config.toml
hidden_size = 768
rope_theta = 10000.0
init_std_qkv = 0.0159
final_lr_fraction = 0.0
MLP neurons of a small language model. Each row is named by its layer, matrix (gate and up: input weights) and neuron, and shows model dimensions 128-223. Each number is 128 + 24 x the weight over its row's rms, rounded and kept within 0 to 255. Numbers have three digits each. A neuron's up and down rows have the sign that makes its largest values positive.
Before each neuron's rows, "fires after" lists the tokens most often just before its 100 highest values on Wikipedia text that the model never trained on. A number after a token or word is its count.

fires after: "\n" 90, " |" 4
L3.gate1097:148100123167114153151116159158141135124131148104109131132153143139098089108107185124146165101109137098120139135088110171151084127083138087113152127149100126108172106128102117125185128131127117120179128122118177148078131113167113173061107130135109120164149123157124160117146113118124134110
L3.up1097:148086110104143138138147124111127136114124141122125121099145133087122120110083159090145127134162141121113116174122108146139151116165148135164140138117138089117134125061118142126135112133133160071094132101118088178163091109128122149168108128091107135179129083149163141131094084078135118119

fires after: " in" 31, " In" 14, "In" 5
L3.gate589:162134149150146134119134159122098120124153142138136159126104150184106139145081129126110100156096128132126092149126094139125102152130138127173154083107148129122173139099152094083140168123108107090173108172166136106107125177143138105081153194134160142142090115160106110143125133153151134139
L3.up589:121140116123104129126111109134159147150116116135144070113118124103117094083169086147135128148116111179115138131158109135114118136121147067115136101117125119137142075145124182121118122085166132142117129125105141065155074131109122090153178145116150159075121088127161143160118099138095139113

fires after: " 1" 22, " m" 12, " 2" 12, " M" 10, " V" 6, " t" 5
L3.gate1959:151108171117136141114130149135157126095105139118135119138131153107141185106135115132128121147129103152169118126114132198115123102147130119131129150150136105136074160144129139091127140144145120140159147116118101132159116193128128162124129124116078135103175097136137103139084102146130069085
L3.up1959:110120136099102127113159128146112145122131105121164111103109110163162130138148159161087128144110142151127170116128080144136085086108185138106122107116124158097125122108140073128138128155189138152099142150148139115108143137128064133162136150111110191144134109126121100145101144125140126195

fires after: "\n" 56, " Party" 13
L3.gate555:130126147124088122094158095103079143140153175127129123156111115092131099116125142132098105093138117124168098122148110157130111073144155181146125045164128163134149158142140140143110097133131085139147122128185134139111144138135137130153138126110170178122124130148140134110127137136114121129
L3.up555:135124112154110099108141150088148116129110110118117118127157171122172147166128104119113164106135104100146130091125117161158112111128147152099136130134128136135142149170132126113144145138087080106142166112105089184137100099148127117176082087155099111167127106157133124103118125146156138101

fires after: ":" 46, " /" 25, "age" 4
L3.gate1964:140115111166097088129171082130123106107131118165145126123142118128126107160080154117105116081124114136161128096153121133136132104116195135118118167136182137082088149099130118144135127126124133158135119154160142089095122139120123100154126115154159148136120144164156129102135144124151152116
L3.up1964:098136143111106113134108101097100109127148112133123109185118131147104085143078097112133134122102144138138152104157116144148144151122122126153141148146113144101099138140106104150145139110107138171156100151130136146120113137118102134128105112124137122142127128143108115086108122140135095147

fires after: " Gy" 13, " J" 11, " H" 10, "y" 7, " Y" 7, "h" 5
L3.gate848:163115132126087161150096166101102139149203166112115142183128136138143121098135168108117146107120143119158133120125115143118090112147071123145103131160147080092132147113115158127094138100130127156092157125142109176141152133132080148100128132120138140142129119153095119111125081125153106097
L3.up848:157096129159122148109120140094114137142116094110123151132102161118114094101155142100129177128137130147118157140129146122119122142187135122124110146157129151100103162157140102117117131124095121142151116133119150086108168150111130134152156148140150092094101077146116125118144149119110139156

fires after: " 1" 20, " U" 12, "z" 8, " M" 5, " A" 4, " 0" 4
L3.gate283:160127161132118168142116161126140126138087169113168169145132093173149160125090110117124115187136141146126126166134152130120163122105093129149105129132157082108133129128106128151117181147092100148080099104127130109163121140148173078137123111126097153089130131181188091114103127130134073125
L3.up283:111088136057108122117188121128141140111102081146111117082145129132108098110147116098166143138119119116130142159140118098119094103068104124111144117107091081087116135144116095116084130119158147088117107082125116125126129106139147149131134138169180170126148111139123080120106126129111144107

fires after: "\n" 30, "." 29, "===" 7
L3.gate374:135170113142101186113192159131110148065139145083122127110152139150165107129089081114106098124119142120115135138133149084138136132144087128146136127145113138153118142129128112108127111118144118131129145139159157118082100132143126111152116119099123120147152120127077140113142130144126106146
L3.up374:132123079134086129097154142144113133102136121113108146142096102130147100146104162128100126108123145143150075104145131132107122114124109113129096124105119122160091124153115149168119136107119160144147107136113122118171128135143156114195133135121097126187113116119092152125131116192101118142

fires after: "\n" 37, ")" 8, "p" 7, " sp" 6, " Pos" 4
L3.gate1328:159164130124115119122150118137124150103170138119111086129154147054099123080183107137137132108150136110208159120122103131132083100129121092119131140178124145119138172131132132152122082110118124112134162118167131128120112061110110139088114131097121136117161151113086152123126109145122135136
L3.up1328:138126128149127153149113126139102131105132115089128169151146147139138132096153148129138139133114121151138108158130108119119131146162140111155123184128113131129170136113163118105101143149145142113145151163085115180145149082122109111137098121122101109099125123116094150133151121134143139098

fires after: "\n" 46, " was" 5, " his" 4
L3.gate487:127137124133112121136173168130133108166171150059083166140150127103131099114188106084146139148104162108134130102139103159157131066118123130096180147132090116142155136109120099107121147138118102136141094125131157075137135095111158126123138137138123106142143101108096104138123180147112151139
L3.up487:126167146084136124126185096129127131150079126131108128119143154086096133145118123160115093138110215158125123124126085182089099113123134132188168132082098107135106067120122148164147108145129105124122141134113104148172099124114116105131171146145135179145143133175141140163147151123122130093

fires after: " in" 23, " In" 11, " Gro" 7, "H" 5, "B" 4, " o" 4
L3.gate29:157135149171108159139133146147109145154147167144117120169129142107127114109141150098096109137121126174123124117155111117110137164140123119115133128140107077108105132107112160153126143131161131076112152140110108094124103136160206105137148088140106116119146106129095114135113116105137114131
L3.up29:131119133135105123121130169085128135151143096147197139138110178123086156094099123136145113141083127179099074148162095164144120135181125094084143073120107105166142120129152120098117111098128120106162135125092133115140113092121127127145156143126119124149144100131123145099159095131122096150

fires after: " K" 13, " U" 13, " M" 12, " k" 6, "ak" 6, "M" 5
L3.gate43:121105108147154123156078135124135107134133103134125121150137148115148158139139094129138149138161121117126089196151139125152119082156141139154115103132134099128130144176128104075111173139120089167140089166108133152135148123138147167147128121146126123116088101147142074118099113106127144152
L3.up43:126091155104120140111137131135128145140129110135115124095119159074088163108084129086142139161110117137140106127123123118118115112138138131184115143134149115146134210115154143107122109114132136130084139104145116137146120121116168119127146148105117144147150079130125094122162131157173100130

fires after: "." 41, ":" 5, " J" 4
L3.gate225:129133118118068151128138121120100091116162120099141150168134124115119096129137100125100108092151125120113148089152145148150116106137075162134095168127137139107100071130122146098098112096120135174141171146151111092124145130139136124139149124154106175181126113116143096145182141149130136165
L3.up225:136154101148067125127125092087119105191153101104139170117120111155104143160083108092099109107125138118113071123113145129098117132137136128163093113116112128111133148086096132153114129106100120148118122124131127072122100142122124088163117120124119147085077138157086070106138167093097126141

fires after: " 1" 29, " 2" 10, " e" 5, "-" 5, " Place" 4, " 15" 4
L3.gate68:129159161150082117108111129096145090113133142148099141133154117141125144067141115116167145068133118115105135131079155153198092148133165126117152136121119142120077143157077127141105152103138097152125110167141138127108166198101113122147144078190156119122151139125166151136123116125169156127
L3.up68:124131105116121137146158139156146138121138166175090104104123152133107153135162146165121151112104135145128102122115082191111086161148119188112109147104088131118156069115162154148100186104123145086109141138137112089166134147133149179115111125076112141124178118111121136140148138152145126112

fires after: "." 56
L3.gate957:154145100157145142110132090094134099108156169108164169096133132089126125145118154106134086122128125117125107117166155154083168150117094131102131126129136155156149129091099151129124102126124112132134143124128128110111132092198145114132123126154164131105124147149111147133153126101159097138
L3.up957:121112175109124143149104137116110139144127137099131116122091112163130112132131140105162152128106178113147137166124163143146103149147127129126116106125143181137161091124113144136156066099098118131148178124109095103086148149146113104141121098155142147123090140124138133130152110136113122064

fires after: "|" 18, "\n" 10, "-" 10, " " 9, " 1" 9, " TV" 6
L3.gate1470:142155126149141129088119166157150156116124099125127131126136082139178102141108131104113157095141097122164086131096141121133138101145152137129166137151111141093109155165088148141110117129147126114134126123133130092104124093099152167199148143142134165120143140144105151129126132132172118142
L3.up1470:139123115149111108141125140150125093142171112133087078110152131145158103132118165134061119106097133116100139138106155186108104099111091117124085115102103134152162104129130137130161122080120134123119155135106122138104160155146138136153119136111089149100117113104153120114159105111147144138

fires after: " in" 50, " In" 18, "In" 18, " 18" 4
L3.gate603:136153148171089126126122126135150110153131131158132140118146140124133145153119155106091139129140136163121108086130129132112116094157127102111137106128126128139120144116157135119144163133159149133137106129198129114152135136130143112113164142128078128145142157139127105142118162153131106164
L3.up603:154143210110088105146089133090136146170100136097143081136116130121124122131142128141140125171135152123110114130156097150110142117118123122114102090115118096107140111088136124095129135117158102137182116125121077162157119133123156114103143095139135087120110162128154110175141133110133114103

fires after: "\n" 53
L3.gate796:195139162074125147124116133127151131132124143099097092133133086136135143133097129106130089112055150137122150139120110142136110139096082093142119132102118125128149101145097127130157134153133138081111157127113153081104165116121114137104148113132123172131122123108149125120118125126068111140
L3.up796:100094180125162131123136143161138084105149086115162168065090175117075106142087132100148108154118081107116114165139149134094104117126126162109132132076138144085155101140140116127138123151163177121125103131113136128154135077152130120094107124122072163142118105109154100133115156127076109105

fires after: "." 90
L3.gate698:102140107074161160141117133141108088152159119111142137132144123167144097109143143094114130102155098098128102090135141130128134087147107118135149123104111179177178141096138102108126133065164142098140141151098187095154131107149142137128112145166127131109109149170117140139135122109147126110
L3.up698:105144104147139155121139136127110116142098095094138105139128141115125122158153131161116170145145162131103109144144124159154112156119125104141132140118151171115141118092115124132143126142120166123078110102118125174143172133141144118082131147148167133150114168094125147145121135138138106126

fires after: "\n" 74, ";" 7, ")" 7
L3.gate577:143109141158109103126146112126126146115105100038114131090092146143167095150134201118113086114098101127150139125125142174140094094098139091164107131176130108099141159126129116162125148148137140140154142144117106124118105108146198179127113130152157150142129125121145130144128103121110169105
L3.up577:134136135140115131126132106150103149157134102099138117097132174163168131117098160130129132123152073152096101132121119138168130100123159126113147157133082091080127125146171144121115096121148130162122146146158114109061103103135115113123120125114133101148097049114132113113119130128124117084

fires after: "\n" 23, "–" 16, "In" 7, " to" 6, "On" 6, " on" 5
L3.gate831:186155147096125125155137118115144137147180154094142148158132125160087119103127125100134117115158145126145126077197122163140058086161120100132140156131142157132084086134114139111119092138121126124115153097150142150112073073156121111176119121161075129147144139162153145109122124131163110123
L3.up831:086122100175123146143137128124147130124119105111090148139115096132123089106110123110129126121108138141128087109124127164101102135132107144096151127146087153086117130107128153110159097130078117157151147145152137083111118137111137102137117141116138123163107121096153130099130120135181120161

fires after: "\n" 46, "Senior" 6, "International" 5, "Youth" 5
L3.gate2007:146125126163135102112119163178139093125152171118121115118140122114152099118099122109092102153129150145179113066138160154133149091113115100110140110114140145104135118109107132124105104145085070130163121113152148126153110103134134140101112132097140089142129134115148130098130123152127150150
L3.up2007:083134122137085128121094115158146114084153110180147115116136095152141141160158061157135118135131121155139064146170120106135075122164156140145171112111116171141119115130128116123124112142152106110154122169155162139127148130162155144137098121114139106090156117123145100106110111155144115133

fires after: "\n" 30, "." 24
L3.gate1289:150161129137124081136123129145143090112159139125158141162142104143121113140121091119127088091137108127149127087143139140164119171136092104124107125146191133118141136093170124102123077108107121127156137133183119136104109086179114106120159110119177155103086130131115099106162131119160128148
L3.up1289:107145130163126094121088146154174131135123101161117090152121142123114131145116116120133139132173144144156134085129151120140134108092138123165106103114132137136146147156158158101129141135120137129127153127167130148132121165123108183140179120132107131135140144157117129123134090109183150138

fires after: "." 52, " and" 8, "\n" 6, " with" 5
L3.gate467:159147136135085103132138134078091118131136178138165144188128117152117101118133101151129116133095160127141175157139140101156197155170105167158162106125168141123138129118139136111134126080141088135148159100132137051137079152164126108089092132140133119123121112153142151157179070131117083136
L3.up467:130141115121146140140166144099155120166114131109134139144129124144119160132130116116090150147143155136092163121111126118113107178084132127119143100122075138178143198138120133141117088137105172145138114123069148104115133144157136096138099128181124127159166104114124155110094106112116089148

fires after: "|" 31, "–" 22, " " 16, "\n" 6
L3.gate264:120148129120133174107142135103123146150153144122113155153116112152096170098116151097133103131104116131117082137121122155121153163101117083125096133145125150161138128105149156152149108147118139146161151112140175146100109126145123165118160101150118144123129118137111156120100145130146102140
L3.up264:145161162148102146113114160104144112144096103104147137124095106170119120109128187138138166148129126141204104134104063140112156145129121103139136101144165144138106116136100128121128129157126161094097106121125112118100115104131125138163141171108129118114115098123156153140124146154152150145

fires after: "." 55, " =" 10, ")" 7, "\n" 5, ")." 5
L3.gate87:130135127150176144090098161080147118076190203116129147124128134156104121144114128123129080141147083129159135145141164101107149161113112075131120133113186133106110123115114142126161135122116135139140169108107147140141165141112103111134139162152151119126130141142119152134178132155142153117
L3.up87:140105145099086075127119118120116149107068139152105136107156154106126116122124134099120111144145133129138154174145135156146136102126125115132147148136170093113130111103144096171133126089138153141170116181106110128115105146088147149124121160134133099109096147092124099128152138150159079150

fires after: "–" 29, "\n" 17, "romosome" 8, "born" 7, " 1" 6, " a" 4
L3.gate1967:128164078121131137107195112116142123150105128153128171165102127105129116088118132138113141179129157091178123045136102126087098146134099106156119129157115115115119154132138107137123140151109147129119096154155170129083101080179113103137118135149135119178121134143143156091153161132106162150
L3.up1967:123132100123075101155112131103106114125094106108134177162126130121151118135170153129109133135151092151129122116105126131123129161121128137154120075134107095116079145137147110167135144110106122138172100131122128132142113151126156154133076117077097140171140117149117131135106123100105071123